MLP neurons of a small language model. Each row is named by its layer, matrix (gate and up: input weights; down: output weights) and neuron, and shows model dimensions 48-111. Each number is 128 + 24 x the weight over its row's rms, rounded and kept within 0 to 255. A neuron's up and down rows have the sign that makes its largest values positive.
After each neuron's rows is what it responds to, as a language model described it from the Wikipedia text at the highest values.

L10.gate73 [144 132 152 118 150 141 131 151 152 137 125 144 172 119 101  96 148 123 120 160 124 119 151  71 103 124 133 117 133 104  82 139 118 117 138 181  73 116 160 147 136 134 124 139  84 139 110 115 111  99 121 126 141  86 115 140 158 119 176 159 102 150  97 123]
L10.up73 [159 166 119 107 134 156 119 141  70 113 150 111 125  86 154 141 142 185 171 157 116 133 139 121 180 144 124 147 158 128 120  92 137 155 124 121 111  93 143 142 121 112 151 141  80  79 136 170 144 120 110 122 114  93 122  71 170 124 127 114 118 139 174 115]
L10.down73 [138 154 102 142 144 126 132 116 139  97 133 137 111 151 185 174 108 133 182  99 121 113 124 154 123 133 109 116 143 121 102 130 120 149 131 126 131 148 128 122 168  83 102 111 154 115 129 120 110 140 104 138 127 149 118  95 109 136 104  96 117 107 174 143]
Heading closers, word endings

L10.gate3 [105 158 108 109 139 174 122 158 160 119 137 121 135 138 121 147  99 119 162 104 113 140 138 144 140 161  93 147  74 115 149 133 138 115 120 101 108 111 143 106 141 111 111  81 117 111 118 113 111  70 121 125  91 108 116 131  60 145 113 130  95 103 119 125]
L10.up3 [131 115 133 132 118 121 136  95 140 113 155  98 149 160 148 154 111 164 153 135 138 149 156 168 146 163 184 144 124 129 119 119 124 132 110 160 162 134 127 126 159 119 124  95 150  87 122 141 127 140 131 137 139 173 178  98 112 135 140 126 114 124 102 130]
L10.down3 [137 144  90 107 139  86 182  92  80 147 163 124 137 115  97 147 166 106  84 101 107 167 131 120 100 100 127 120 126 147 101 152 115 139 127 168 108  91 142 108 137  76 133 144 132 120 109 112  94 126 138 129 120 127 111 119 151 128 123 114 139 105 170 146]
Word-continuation pieces and clause conjunctions

L10.gate17 [167 140 161 140  90 121 153 155 133 104  86 171 140 124 140 100 133 141 128 127 123 153 149  91 138 150 134 126 122 104  98 137  91 133 119 148 104 152 102 164 162  94 120 126  97 102  90 144 130 131 117 102 114 127 138 141 125 141 152 131 128 136 130 102]
L10.up17 [161 157 141 144 107 133 157 153 146  91 114 140 137 110  87  94 103 110 135 135 184  82 126 109 136  85 142  99 150 111 116 148 130 129 100 116 134 125  74 115 107 152  59 106  74 149 156 122 117 160 131 126 180 113 116 165 163 106 101 155 151 156 118 112]
L10.down17 [144 145 117 162 104 154 123 112 168 164 118 120 127  99 125 154 112 152 117  87 150 111 114 135  96  86 125 101 149 108 113 113 137 128 121 107 119 151 138 121 131 150 128 129 172 180 145 161 141  82 110 124 101 163 148 117 142 151 115 102 119  97 145  86]
Word-completing suffix pieces

L9.gate9 [144 148 103 144 169 155 159 111 132 122 141 151 101 121 129 114  98 150 114 116 161 118 111 168 129 166  98 180 126 128  94 152 155 111 110 126 107 152 143 136 140  93 103 132 104 115  88 113 102 110 134 119  95 118 180 130 129 145 142 160 157  78 127 129]
L9.up9 [108 170 105 125 162 150 142  88 155 140  79 140 107 131  87 144 106 111 128 156 149  99 100 165 136 112 216 170 109 111 154 140 150 125 112 139 160 129 137 148 133 171 144 134 158 123 135 172 121  84 123 134  92 137 126 123 121 126 165 142 160 120 111 141]
L9.down9 [144  74  90 107  98 135 134 145 106 130 105 106 128 156 124 114 164 117 145 121 145  95 134 112 128 139 109 171 146 134 161 103 117  67 173  96 145 146 140 137  93 110 147 166  97 109 133 130 133 149 107 147 154 151 116 107  97 137 142  97 126 217 154 143]
Clause-opening conjunctions

L6.gate197 [126 126 151 119 125 106 136 130 146  95 156 107 157 128  70 135 152  71 129 145 127 132 140 126 123 167 107 149 137 160 130 165 102 122 151 113 127 146 146 124 176 125 120 153 139 152 117 109 145 131 108 109 155 157  82 160 108 152 152 142 169 145 103 128]
L6.up197 [148 100 160 128 115 147 160 118 152  87 136 118 133 110 111 106 152  85 127 110 141 105 141 129 114 149 113 111 105 132 130  92  93  95 142 131 136 143  88 156  96 115 150 125 141 135 134 122  81  90  99 159 127 160 122 151 139 145  95 105 148 121 118 138]
L6.down197 [126 113 140  88 170 129 152 100 133 117 107 141 146  95 169 122 104  87 116 121  95  68  81  89 131 101 172 136 147 117  99  76 133 100  85 130 146 124 157 167 122  94 142 158 116 172 120 124 156 122  90 124  35 135 124 136 106  97 166 113 150 134  86 131]
Mid-word "ed" fragments

L9.gate279 [176 170 156 152  96 133 125 128 148 144  94 111 112 120 108 122 105 133 157 138 170 139  98  97 131 130  90 101 137  93 119 102 160 141 154 110 126 153 123 114 106 102 126 160 130 144 127 145  79 109 159 128 154  96 122 144 100 100 101 118 106 143 145  46]
L9.up279 [136 189 159 129 147 158 155  58 123 139 165 167  68 156 116 119 141 156 123 138 111  99 150 165 166 168 114 124  98 104 123 149 116 139 113 147 119 149 121 117 145 141 134 107 119 139 146 129 117 136 126 130 158 160  94 118 133 122 148  92  99 109 132 143]
L9.down279 [157 142 140 147  86 124 161 155 163 124  94 148  86 117 115 130 112 126 120 160 134 138 142  99 157 136 108 145 142 134 144 135 139 105 147  98 125 110 126 154 100 132  97 142  83 108 124 125 138  94 129  96 145 105 133 162 132 142  92 130 140 130 149 135]
Mid-word subword fragments

L9.gate61 [114 136 157  98 136 113  88 119  95  92 163  90 133 137 107 100 108 128 124 122 170 103  93  72 145 114 141  96 101 101 152 166  88  85 118 170 106 139 148  80 172 128 145  95 150 158 124 134 156 138 115 123  80 145 139  94 102 117 183 134 168 128 118 126]
L9.up61 [137 128 124 156 122 159  87 148 148 164 177  47 129  95 146 148 131 137 151 127 122 108 125 102 135  82 133 124 137  75 132 128 104 141 163 152 143 101 147 139  91 126 144 126  93 159 121 130 134  95 144 131 116 127 127 133 151 153 182 121 123 104 133 126]
L9.down61 [106 130 123 187 100 117  97 124 144 152 149 100 105 102 125 146 133 117 159 103 132 125 173 138 124 168  93 123 120 117 120 128 131 152 120 102  95 181 119 114 101 112 145 101 153 140 112 136  70 108 108 135 122 138 189 155 141 100  81 159 172  89 120 113]
Mid-word consonant fragments

L6.gate176 [122 143  97 117 134  83 193 100  88 130 138 116 126 141 131 111 117 167 138 136 137 136 143 136 110 109 103 142 131 186 137 155  77 125 118 144  93 152 169 130 166 143 173 117 150 141 152 162 151 121 138 121  92 147  62 138 115 130 133 104  92  99 142 159]
L6.up176 [126 168 125 116 137 117 198 143 138 161  77 125 132 122 154 142 146 167 146 112 137 137 154 146 116 136 171 121 131 121 102 129 143  90 132 127 144  73  97  84 140 146 160 127 135 128 137 129 113 108 103 138  92 151 158 148 117 173 165 157  92 140 172 117]
L6.down176 [119  88 105 152 129 120 122  97 142 129 112  95 153 136 125 104 101  97 136 109 105  99 145 151 146 105 130 128 107 122 122 148 144 114 104 102 150 106 139 129 143 136 104 100 114  91 137 141 120 171 105 160 140 140  88 135  87 172 190  97 138 109 160  73]
Clause-linking conjunctions

L6.gate70 [109 147  94 144 100 140 154 120 136  93 134 122 111 137 110  98  89 169 116 133 164 129 137 146 143 131 125 133 135 175 107 130 130 104 125 122 115  89 131 106 129 151 105 135 147 108  64 139 127  87 123 148 115 121 124 146  76 123 130 103 121 113 123 101]
L6.up70 [ 99 155 104 138 130 134 131 118  96 133 150 148  86  97  75 130 121 137  93 149 132  94 128 108 128 156 105 128 157 158 137 120 124 102 147 131  86 102  99 136 170 119 135 116 131 162  87 141 165 130 129 133  99 125  82 133  90 131 138 131 101  97 117 120]
L6.down70 [121 111  82 151 134 113  99 156 102 102 160 149 105 140 137 182  77  56 130 130 104 135 117 109 127 161 103 133 132 121 176 124  90 131 132 132  95 126  96 101 130 121 147 131 132 108 156 171 122 109 141 116 149 175 120 131 116 137 104 121  92 125 128 111]
"for" in words and phrases

L10.gate284 [141 133 104 144  98  98 129 121 111 123 171 132 151 135 136 115 129 114 168 105 155 118 121  89 128 137 130 137 153 162  96 158 115  97 174 124 141 105  99  83 171  73 100 144 125 146 109 110 138 107 115 175  92 145 122 130 129 161 124 134 146 118 131 127]
L10.up284 [114  64 122 159 138 132  70 178 105 104 100 129  54 159 115  89 167 126 129 186 118 124 157  77 152 124 141 135 154 126 171 104 114 122 122 122  75 122 104 150 119 168 127 122 119 136 143 193 115 154 153 140 115 142 149 138 136 156 153 144 116 105  61 115]
L10.down284 [100  98 149 155 114 112 117 173 157  93 109 118 151 133 129 130 136 106 139 116 146 185 137 150 156  83 157 147 120 120 136 110 119 119 152 144 124 110 161 160 114 134 120 156 108  93 141 114 138 162  87 113 157 127 144 153 115 146 166  72 152 138 109  87]
Word continuations, table semicolons

L9.gate10 [ 97 138 126 132 156 112 137 165 145  99 126 153 108 157 107 166 124 120 127 139 157 162 148 101 122  93  60 124 151 138 113 149 121 129 138 151  68 146 136 154 153 154  91 153 145 131 123 110  97 155 151  75 110 116 145 107 120 171 134 111 157  96 129  86]
L9.up10 [126 142 111  83 156 154 156  79 144 112 137 126 100 111 118 130 131 187 152 148 133 135 110 135 122 139 125 137 130 153 147 134 109 114 118 151 109 192 112 104 128 129 178 132 148 116 150 117 113 173 141 117 157  95 120 156 119 103 148 153 151 133 136 115]
L9.down10 [117  90 171 106 114 125 108 144 111 121  99 125 118 132 116  96 149 113 144 142 112  83 118 138  87 143 115 142 139  99 104 132 141 143  89 159  90 135 132 177 139 158 119 136 137 127 118 157 142 155 115 139 121 123 104  80 117 169 130 121 138 131 102 122]
Mid-word subword fragments

L10.gate180 [125 105 136 108  96 152 105 138 139 123  97 156  90 159 139 127 107 138 122 121 148 136 113 156 118  81 135 129 130 125  89 141 124 111 127 113 129 118 128 190 142 142 120 128 134 109 117  73 131 129 112 146 146  56 129 121 110 112 113 136 129 138 122 112]
L10.up180 [ 99 108 148 126 135 151 108 121 150 169 100 125 131 140 142 129 113 157 136  72 170 179 135  95 111 133 147 158  76  59 104 130 128 139 128 157 117 129 108 177 144 125 131 139 118 114 103  91 138 141 122 166 136 134 136 143 110 111 177 149 127 146  98 110]
L10.down180 [120 142 123  96  84 126 106 124 124 146 104 109  93 156 100 170 160 163 135 164  94  99 137 160 122 130 150 132  91 116 142 124 145 159 100  95 108 160 129 151 109 144 136 145 156 116 116 125 119 135 127 140 138 146 107 135 115 142 111 113 135 123  84 178]
Mid-word completions, esp. police

L6.gate266 [167 152 166 136 110 150 122 114 151  98 105 138 143 150 141 151 110  86 130 118 105 148 146 138 161 151 149 162 132 127 117 125 100 119 129  82 124 137 131 121  87 115 138 121 143 117 126 113 100 117 146 116 104 102 155 104 185 152 139 153 129 142 100 124]
L6.up266 [155 156 170 114 148 136 115  80 110 151 175 191 125 113 133 145 168 118 124 130 139 144 156 109 129 122  86  95 147 129 121 144 113 110  52 108 146 152 171 147  90 104 142 100 105  75  99 133 130 144 117 109 133 121 158 126 164 168 143 127 116 113 145 100]
L6.down266 [139 182 118 128  92 160 117 109 106  99 112 112 155 106 118 144 133 131 139 149 121 124 137 142 127 162 130 153 133 136 132  95 122 191 102  97 113 117 124 180 116 115  78 118 113  94 156 122  91 169 111 109 134 120 102 122 145 137 132 125 113 158 135 134]
Quantifiers and heading suffixes

L9.gate273 [136 110 157 153  96 153 106 159  69 109 160 128 136 121 100  74 123 148 163 156 197 130  97  85 110 111 131 145 157 113 135  94 145  77 114 172 123  92 128 134 129 111 105  86 110 114 121  97 108 131 133  91 111 127 100  94  89 134 131 130 168 140 105 166]
L9.up273 [129 163 136 113 133 185 140 160 128 121 107 129 119 124 122 116 101 139 162  99 163  96 108 113 141 146 129 100  99 128 139 101 110 156 110 143 101 124 126 175 127 148 102  98 140 144 121 113 135 142 135 105 147  98  99 121 166 153 148 150 120 164 164 116]
L9.down273 [132 134 129 155 121 145 153 141 110 120 132 114 123 138 135  82 129 132 151  64 145 140 120 195 118 154 146 146 113 108 131 113 173 105 119 113 133 131 124 111 120  92  79 124 114  79 129 127  97 115 121 127 112 146 146  92 121 151  72 145 116 112 165 165]
Word fragments and heading marks